{
  "num_hidden_layers": 10,
  "hidden_size": 512,
  "num_attention_heads": 16,
  "num_key_value_heads": 16,
  "head_dim": 32,
  "intermediate_size": 2048,
  "vocab_size": 10985,
  "hidden_act": "squared_relu",
  "norm": "rmsnorm",
  "norm_place": "pre",
  "norm_eps": 1e-06,
  "positions": "rope",
  "rope_theta": 10000.0,
  "rope_fraction": 1.0,
  "qk_norm": true,
  "attn_scale": 0.261,
  "bias": "none",
  "tie_word_embeddings": false,
  "parallel_block": false,
  "extras": ["capped logits"],
  "init": "normal",
  "init_std_qkv": 0.0214,
  "init_std_o": 0.0214,
  "init_std_up": 0.0214,
  "init_std_down": 0.0,
  "optimizer": "adamw",
  "learning_rate": 0.00102,
  "lr_mult_qkv": 0.4,
  "lr_mult_o": 0.97,
  "beta1": 0.9,
  "beta2": 0.95,
  "lr_head": 0.00738,
  "max_grad_norm": 1.0,
  "warmup_steps": 284,
  "schedule": "wsd",
  "decay_fraction": 1.0,
  "decay_shape": "linear",
  "final_lr_fraction": 0.1,
  "batch_tokens": [131072, 262144, 524288],
  "max_seq_len": 2048,
  "doc_mask": true,
  "train_tokens": 1838000000,
  "max_steps": 6437,
  "dataset": "wikipedia_en"
}
MLP neurons of a small language model. Each row is named by its layer, matrix (down: output weights) and neuron, and shows model dimensions 389-484. Each number is 200 + 30 x the weight over its row's rms, rounded and kept within 0 to 999.
A block is one neuron, or neurons of one layer that tend to fire together. After each block is what it responds to, as a language model described it from the Wikipedia text at the highest values.

L6.down547,221,212,192,173,212,209,165,220,225,244,212,181,261,234,150,207,183,202,248,237,178,221,225,177,208,173,183,204,183,119,166,209,222,182,208,150,143,220,209,187,259,204,209,236,167,313,207,230,218,138,135,199,180,204,141,209,191,242,188,208,235,248,189,159,193,209,200,162,170,204,208,191,181,220,201,196,162,193,191,207,178,162,206,167,148,218,196,229,225,232,227,188,190,151,149,224
L6.down559,173,230,222,194,201,229,165,219,163,212,176,192,159,221,183,253,241,164,201,209,261,211,221,141,206,175,163,216,217,274,211,154,189,192,165,199,224,197,233,280,241,237,202,232,168,215,256,279,227,163,164,104,201,209,176,222,182,189,268,145,168,226,263,228,211,205,202,172,175,210,244,194,151,193,216,216,203,207,206,215,220,208,176,175,198,226,223,218,181,214,178,182,249,150,156,244
L6.down709,181,161,179,191,198,134,199,219,190,193,172,228,234,168,203,173,232,181,211,174,219,153,226,214,182,216,177,236,221,237,158,193,176,161,209,237,225,183,212,144,174,218,208,136,137,221,181,191,171,210,144,183,154,219,191,211,234,153,195,228,111,205,151,195,220,247,225,180,203,198,215,137,174,209,204,254,115,165,227,183,210,208,166,263,218,204,203,212,153,211,202,229,226,164,171,159
L6.down869,222,199,189,166,209,201,210,182,143,165,143,186,189,156,122,233,193,210,246,228,180,197,212,161,239,128,266,214,220,200,138,233,230,200,191,210,186,194,136,189,252,152,174,187,206,183,167,132,194,298,229,115,197,173,195,225,226,192,187,188,196,213,183,230,252,225,248,225,220,199,229,209,234,190,245,199,198,109,217,222,190,214,237,195,229,221,208,142,203,185,187,210,197,196,210,183
L6.down1256,161,123,249,232,184,217,182,214,201,154,181,221,222,203,189,213,194,211,171,172,231,190,244,237,215,233,207,173,190,185,254,182,243,161,179,138,178,176,213,197,204,198,187,186,186,218,188,199,219,142,219,227,180,212,189,210,202,203,199,198,163,257,137,139,185,201,174,206,178,191,241,187,217,219,205,204,223,201,200,233,173,201,213,219,178,189,163,184,172,194,216,213,219,177,217,206
L6.down1279,198,230,210,229,195,200,169,180,265,198,179,176,241,194,238,251,207,273,211,197,230,214,176,205,199,206,178,233,129,226,207,200,176,224,175,229,174,215,223,221,276,235,231,184,158,219,209,174,212,183,177,168,205,194,187,204,113,185,175,189,185,218,250,183,190,191,203,234,130,176,205,179,248,249,192,198,186,211,231,168,221,210,142,206,179,178,236,160,176,207,244,192,221,196,272,184
L6.down1294,211,176,245,203,188,200,161,201,242,166,197,204,256,261,184,193,189,187,217,189,192,194,196,168,195,196,232,175,198,234,191,179,215,195,231,230,253,173,181,153,207,182,238,188,232,158,188,218,187,183,200,180,159,154,237,158,213,236,227,182,191,172,163,182,259,217,239,200,177,223,279,224,241,209,178,207,192,212,173,205,182,240,201,207,156,138,167,242,161,187,166,189,190,204,229,171
L6.down1483,192,203,127,211,244,198,162,221,217,213,197,157,161,215,201,196,190,146,214,193,224,185,173,222,207,180,286,208,241,145,175,193,194,234,184,181,131,138,181,144,151,234,190,180,205,200,192,218,248,189,163,208,199,132,149,182,183,182,189,140,223,277,222,137,184,182,209,189,237,215,202,188,199,161,227,204,216,167,186,193,166,133,192,218,173,215,169,185,247,207,200,175,218,189,215,219
Mid-word fragments and table pipes

L6.down142,209,193,188,208,201,190,193,228,174,205,187,201,236,252,193,234,186,207,177,195,213,208,236,198,224,175,158,188,191,224,193,179,212,219,146,189,210,159,202,220,229,209,263,179,179,297,247,235,224,138,238,242,146,175,179,219,224,243,246,212,273,234,221,179,258,142,153,208,210,202,209,245,209,228,231,243,186,207,220,167,173,126,192,211,193,195,182,180,227,280,186,205,189,176,230,198
L6.down149,197,136,187,188,177,168,188,224,181,212,171,216,239,238,201,227,218,220,252,179,183,137,226,211,179,217,224,172,200,182,267,221,150,192,190,217,147,197,175,202,206,184,163,220,232,227,248,194,216,184,198,243,191,249,168,197,248,164,205,213,235,210,160,207,227,187,191,201,208,230,236,189,210,204,193,188,277,222,224,197,218,148,152,197,213,211,208,204,170,190,211,218,220,200,212,212
L6.down597,212,174,206,203,204,198,204,147,187,211,199,267,199,253,193,124,193,165,204,239,233,253,197,206,199,237,233,218,171,215,229,162,277,171,206,193,192,226,197,229,207,208,251,222,156,184,204,191,207,185,187,167,191,191,181,162,208,215,215,257,252,215,215,239,246,116,227,170,202,180,197,199,189,198,203,211,200,161,191,206,207,188,169,238,193,191,225,194,227,163,207,186,210,220,212,201
L6.down805,192,174,220,194,220,172,225,209,177,198,192,236,141,191,207,212,216,159,244,143,156,164,215,173,248,196,233,210,217,208,198,235,209,157,205,182,215,253,171,172,204,180,175,170,191,185,230,153,225,247,229,235,212,145,217,246,261,210,184,146,209,197,163,162,231,176,182,210,179,247,250,175,250,218,161,227,157,205,207,161,196,233,211,224,249,218,221,215,138,213,210,171,215,180,207,240
L6.down1348,185,214,207,233,211,151,183,192,215,172,220,173,249,184,157,192,197,136,270,200,213,191,160,195,255,198,223,184,202,252,183,177,206,211,195,185,228,249,213,177,175,142,163,188,214,177,223,190,224,187,167,198,222,188,180,213,227,216,239,156,148,209,211,222,183,218,163,279,186,219,176,171,196,212,225,244,182,208,169,189,205,169,175,230,197,191,155,175,199,171,203,204,180,219,242,244
L6.down1559,183,243,177,235,209,159,153,158,176,124,252,186,231,213,247,206,179,248,186,172,203,180,206,210,158,209,165,200,212,162,188,200,211,249,231,206,249,187,212,209,205,159,219,183,144,149,239,175,143,273,206,202,214,264,184,178,219,177,226,192,214,204,220,210,151,167,169,216,215,204,170,195,216,195,186,214,211,185,260,161,240,180,228,189,229,201,203,251,155,214,141,177,189,165,227,168
L6.down1619,244,211,199,232,241,141,160,237,167,206,196,207,187,145,207,140,220,168,215,183,162,205,146,253,242,229,229,187,221,204,231,174,194,231,170,228,189,220,172,196,249,218,204,161,148,198,168,205,169,189,158,137,167,239,199,227,229,200,204,179,214,185,186,210,264,160,155,195,177,174,200,181,157,149,171,176,220,218,199,172,178,170,185,247,148,193,189,212,173,227,217,238,160,150,178,218
L6.down1640,172,196,224,159,203,172,193,206,212,179,206,191,264,198,236,239,160,218,230,218,185,193,159,170,188,191,186,255,208,170,177,181,144,170,222,193,171,163,200,234,187,215,253,139,226,189,200,210,168,242,146,222,169,153,263,150,211,205,149,177,201,171,248,196,177,204,151,224,187,149,239,224,212,189,246,183,216,177,211,251,250,177,177,248,172,240,215,216,230,181,163,223,227,205,193,138
Words leading into noun phrases

L4.down298,184,240,180,165,202,193,197,196,252,166,190,176,146,181,168,188,195,243,200,192,187,265,208,246,201,195,229,199,234,172,180,227,151,227,194,236,210,194,179,172,167,205,181,230,179,171,199,167,160,194,206,135,233,157,212,182,252,223,217,129,188,226,221,141,126,212,227,240,180,192,240,239,176,201,261,181,235,227,208,189,217,230,219,225,202,208,238,194,217,204,157,238,175,188,199,247
L4.down353,181,238,167,199,206,199,178,190,186,195,247,200,254,127,188,188,175,200,185,205,188,175,254,229,229,212,202,192,206,186,218,231,184,198,231,224,215,196,157,159,172,273,273,185,228,221,207,224,110,262,240,186,211,220,216,229,149,220,234,157,230,189,195,178,172,213,169,262,180,174,205,241,197,232,183,230,227,223,179,165,238,186,177,210,160,228,181,228,214,219,155,229,193,192,168,193
L4.down457,202,294,213,175,181,214,182,184,262,191,217,181,216,265,142,185,177,189,259,189,213,204,196,200,221,182,236,162,194,175,207,218,182,206,204,201,224,187,170,166,137,179,224,226,255,172,218,194,163,205,206,201,197,189,209,207,209,212,232,180,198,164,178,196,156,206,176,219,171,179,220,203,201,214,151,208,237,220,248,181,201,174,252,221,202,211,213,221,209,232,172,214,185,221,179,186
L4.down581,199,243,241,226,199,232,245,281,161,182,195,236,192,197,206,123,209,231,188,222,211,217,227,225,229,165,208,238,150,164,171,230,225,187,237,206,146,191,219,175,175,242,233,182,197,174,255,197,201,197,198,202,185,224,180,189,188,227,188,207,213,230,212,155,178,256,210,205,180,128,215,215,176,239,176,239,245,224,177,142,213,238,207,218,162,234,224,185,179,186,208,154,255,160,224,205
L4.down1005,232,192,141,226,203,222,203,251,180,185,154,134,224,203,143,205,190,221,189,204,234,160,176,179,173,198,238,192,201,193,218,222,215,146,213,242,196,207,175,201,267,243,163,199,190,226,211,211,194,189,175,187,209,204,157,174,243,179,162,234,148,231,269,163,214,231,176,186,203,204,220,224,188,179,209,171,177,238,190,267,117,222,223,200,194,169,185,184,193,245,168,206,226,214,169,202
L4.down1413,225,219,189,226,199,202,211,230,156,198,189,228,272,261,241,238,196,253,186,202,211,208,224,196,186,162,214,184,156,209,190,255,159,205,188,165,234,187,197,168,164,204,172,179,203,190,266,201,167,158,207,200,198,191,192,216,127,243,171,218,189,156,214,183,187,204,224,149,210,152,133,181,192,200,244,154,164,218,221,182,161,219,180,226,244,160,182,191,203,188,234,229,167,206,189,182
L4.down1422,209,219,188,283,202,208,185,168,205,193,213,129,152,192,225,176,227,247,151,207,212,204,147,204,179,178,190,208,249,209,191,210,190,187,176,199,236,174,173,158,220,161,268,156,153,190,189,172,231,217,212,211,217,223,187,186,217,174,190,157,152,227,183,197,211,205,208,196,163,219,245,222,199,186,252,211,208,205,256,242,168,162,198,232,224,194,166,168,254,247,195,204,278,190,192,184
L4.down1837,183,159,187,209,201,202,140,221,251,221,163,178,178,234,231,214,174,217,183,169,211,198,214,190,200,203,126,184,256,186,203,201,185,261,248,204,231,157,166,183,178,183,211,230,260,236,202,230,241,187,126,181,272,164,219,226,222,177,193,194,165,198,215,205,207,201,198,206,206,174,220,239,239,197,253,207,243,290,242,165,179,215,187,224,196,208,180,216,210,233,233,164,161,175,237,205
Plural noun endings

L2.down834,201,192,196,155,227,147,144,234,214,248,158,221,231,153,223,211,168,217,193,207,200,232,192,219,224,164,186,214,209,261,181,253,187,237,182,237,173,210,228,245,251,152,198,216,218,200,235,206,167,198,159,206,235,206,200,189,188,233,206,148,204,179,207,187,203,265,161,209,157,213,186,176,169,190,209,231,223,219,177,222,204,146,249,247,197,184,216,212,180,190,166,186,237,160,223,227
Determiners in entertainment text

L6.down36,170,157,199,248,206,196,180,235,184,175,134,259,265,186,247,183,199,184,142,198,225,198,160,212,148,185,209,196,245,161,171,173,226,248,209,131,165,211,209,237,196,155,217,198,223,180,203,187,172,155,210,184,205,154,184,217,223,295,209,208,173,161,214,190,203,223,182,265,201,231,214,198,179,206,202,222,202,235,262,246,199,204,205,189,201,222,184,208,185,276,227,160,163,223,194,165
L6.down567,204,199,261,183,188,216,206,179,230,193,246,172,235,214,264,203,201,199,211,237,233,187,196,228,203,214,140,214,256,175,147,206,246,199,167,225,206,194,210,158,158,206,182,218,228,142,211,237,199,189,243,182,228,193,152,239,260,155,155,180,187,230,217,202,175,203,223,214,189,227,189,129,233,159,192,182,209,182,246,249,186,251,222,166,179,209,245,211,198,142,164,224,182,173,184,134
L6.down624,173,259,215,178,205,227,187,149,153,208,227,199,184,253,176,224,230,207,172,215,211,198,219,225,196,248,141,166,224,172,206,208,215,203,209,200,227,131,231,207,185,212,198,211,195,200,161,197,171,220,199,239,226,287,189,201,221,214,197,201,172,183,217,244,185,254,161,206,177,220,207,215,160,195,203,164,187,188,150,171,226,178,218,275,196,250,227,234,191,203,219,195,191,219,211,187
L6.down1012,182,223,252,220,185,175,257,231,180,184,174,211,172,133,249,198,186,169,209,205,173,219,159,227,210,244,191,210,183,184,230,187,203,235,145,249,203,142,154,227,172,222,168,161,240,169,170,230,188,177,229,206,222,174,188,217,184,180,214,185,178,129,149,233,217,212,218,153,151,183,211,220,138,204,243,207,209,175,179,178,175,277,206,229,227,231,198,166,165,168,217,182,171,269,186,231
L6.down1373,171,205,143,204,215,203,166,187,183,246,176,188,148,204,175,160,198,190,206,268,205,192,180,164,160,178,250,146,202,181,236,203,207,162,179,264,267,221,209,221,206,183,257,189,187,218,250,196,241,202,190,218,199,243,149,229,169,205,209,183,222,233,161,248,182,236,231,224,217,217,190,240,211,237,210,236,179,194,192,181,210,169,230,210,191,196,204,252,259,227,203,188,197,153,145,189
L6.down1602,197,231,178,196,177,177,175,156,130,195,203,189,189,168,178,191,219,207,157,205,167,206,181,200,207,211,171,221,208,121,159,210,203,218,170,198,215,171,218,195,172,224,238,172,184,211,154,190,191,192,214,191,212,188,159,207,218,183,158,176,176,220,186,225,181,207,210,210,113,201,192,149,227,248,205,177,155,202,226,249,206,180,238,170,213,208,196,226,190,189,227,197,214,210,198,212
L6.down1953,182,228,151,247,233,200,198,232,178,225,185,179,199,197,260,202,220,186,198,170,159,172,227,199,161,211,147,179,229,222,209,240,184,212,248,170,220,161,153,168,291,224,200,194,198,173,206,154,194,173,193,207,219,180,228,192,238,192,198,176,242,177,192,171,162,177,231,169,175,217,221,255,203,180,226,176,179,183,203,184,187,179,204,236,252,241,200,170,251,220,151,193,186,217,201,222
L6.down2006,219,235,234,171,201,215,140,214,207,249,232,160,172,261,224,195,142,259,156,226,205,211,209,160,202,196,157,164,263,197,231,244,187,163,189,240,205,210,186,184,198,148,230,237,198,210,216,170,241,220,214,247,184,203,194,193,228,234,216,215,212,280,222,210,161,207,241,211,241,200,138,154,162,217,199,189,183,210,195,243,172,170,177,257,178,236,203,163,240,246,240,213,210,184,211,199
Noun-phrase heads and clause breaks

L2.down1363,184,199,256,228,173,208,212,184,215,217,159,214,157,184,202,218,134,204,146,175,101,262,204,202,199,191,197,180,204,212,190,269,234,239,199,203,231,167,214,218,165,141,202,249,146,217,184,204,163,239,164,152,181,144,155,192,226,142,202,231,180,190,204,228,166,222,242,212,169,209,173,157,174,192,190,155,252,220,188,127,143,215,213,197,263,203,212,135,151,167,230,218,172,240,198,196
Clause-ending punctuation breaks

L6.down668,210,216,160,169,195,164,241,190,179,195,220,153,210,198,204,187,223,144,150,201,189,175,200,217,236,158,203,197,211,233,199,280,217,228,153,209,161,231,180,246,182,177,166,168,163,177,208,209,206,187,214,223,228,196,217,150,222,205,191,227,182,188,177,204,191,173,213,226,208,210,227,219,217,227,224,158,182,175,180,149,254,203,190,186,213,211,216,219,226,218,261,190,209,245,181,145
L6.down850,172,224,197,214,196,210,237,227,227,190,225,201,202,172,171,182,211,173,222,202,160,230,171,170,178,197,237,223,238,168,244,193,182,237,179,182,223,197,189,157,206,174,181,190,239,195,212,157,249,150,195,186,151,143,219,226,184,239,212,199,240,200,189,183,194,232,217,221,179,222,204,229,222,197,233,214,185,297,172,198,186,176,212,192,200,180,200,176,216,179,233,163,205,257,196,238
L6.down877,153,200,257,166,226,253,183,238,159,203,168,186,218,225,192,234,212,199,175,195,212,178,217,204,199,202,210,203,211,204,188,211,214,194,219,161,144,190,191,194,208,196,230,207,182,217,239,196,252,154,123,189,192,241,241,185,190,158,132,234,244,174,176,216,237,187,225,171,167,218,184,209,169,180,183,217,195,217,204,199,218,206,199,192,164,171,196,211,182,189,187,190,274,216,189,219
L6.down1016,207,192,174,250,151,182,212,195,205,224,189,213,214,144,233,194,135,214,210,152,188,226,177,212,254,203,142,172,136,160,137,244,233,228,144,245,183,168,235,209,164,202,216,228,208,155,217,192,195,150,197,169,160,168,196,174,230,183,225,204,193,148,170,284,232,200,211,226,219,216,191,196,184,232,233,166,211,218,257,164,196,226,226,198,265,235,224,173,156,208,200,209,192,162,202,191
L6.down1107,185,205,250,228,216,180,191,180,115,166,196,224,223,222,214,267,213,211,226,209,168,210,160,169,178,171,212,221,166,225,193,228,251,234,198,201,204,211,157,210,202,168,252,196,234,219,148,265,213,170,163,241,242,222,224,233,195,206,210,163,212,155,166,160,157,175,200,196,199,170,188,163,170,209,238,187,168,215,185,253,192,187,240,107,252,210,170,186,230,213,180,198,173,188,191,236
L6.down1302,212,184,186,198,210,153,176,221,202,162,201,195,219,204,194,182,186,183,204,206,179,158,275,195,216,189,174,228,168,196,192,195,172,202,235,213,203,234,130,226,214,257,191,207,244,217,247,208,182,165,191,219,158,237,250,174,217,208,216,197,192,158,206,205,175,201,212,256,165,195,167,229,211,222,213,240,171,218,147,200,205,181,228,191,196,178,201,183,200,196,240,211,181,221,175,202
L6.down1905,211,192,232,220,234,214,207,232,188,229,144,227,179,222,208,188,224,194,203,253,223,146,212,176,254,192,160,269,207,235,208,240,155,191,201,192,246,206,202,220,141,203,170,195,251,206,148,169,244,211,116,226,240,197,224,188,200,206,181,187,228,255,238,201,166,221,192,240,229,169,179,214,167,163,119,192,160,139,177,214,176,214,175,200,233,171,212,174,154,216,219,224,166,186,157,240
L6.down1935,175,238,228,263,208,175,217,188,180,160,203,243,228,173,198,173,214,212,207,210,203,144,233,181,244,212,174,235,228,181,168,148,197,189,160,205,227,262,193,227,173,176,185,222,182,162,164,207,215,246,227,173,188,195,193,225,149,154,185,158,226,146,180,272,217,169,194,178,244,178,147,174,219,231,208,213,190,264,194,153,199,171,206,195,200,202,250,217,198,188,276,217,175,212,206,232
Infobox list and geography fields

L2.down758,209,190,230,223,191,226,207,141,169,187,200,202,180,229,254,168,169,184,192,194,171,184,193,227,185,182,154,164,229,216,202,315,212,214,213,217,176,222,168,181,202,172,248,173,179,237,169,185,213,217,144,181,203,228,198,219,151,199,244,220,160,148,215,147,203,192,247,199,238,260,173,227,218,243,191,165,196,170,231,219,183,185,232,253,211,223,175,236,195,196,189,206,221,143,213,210
Organization words and markup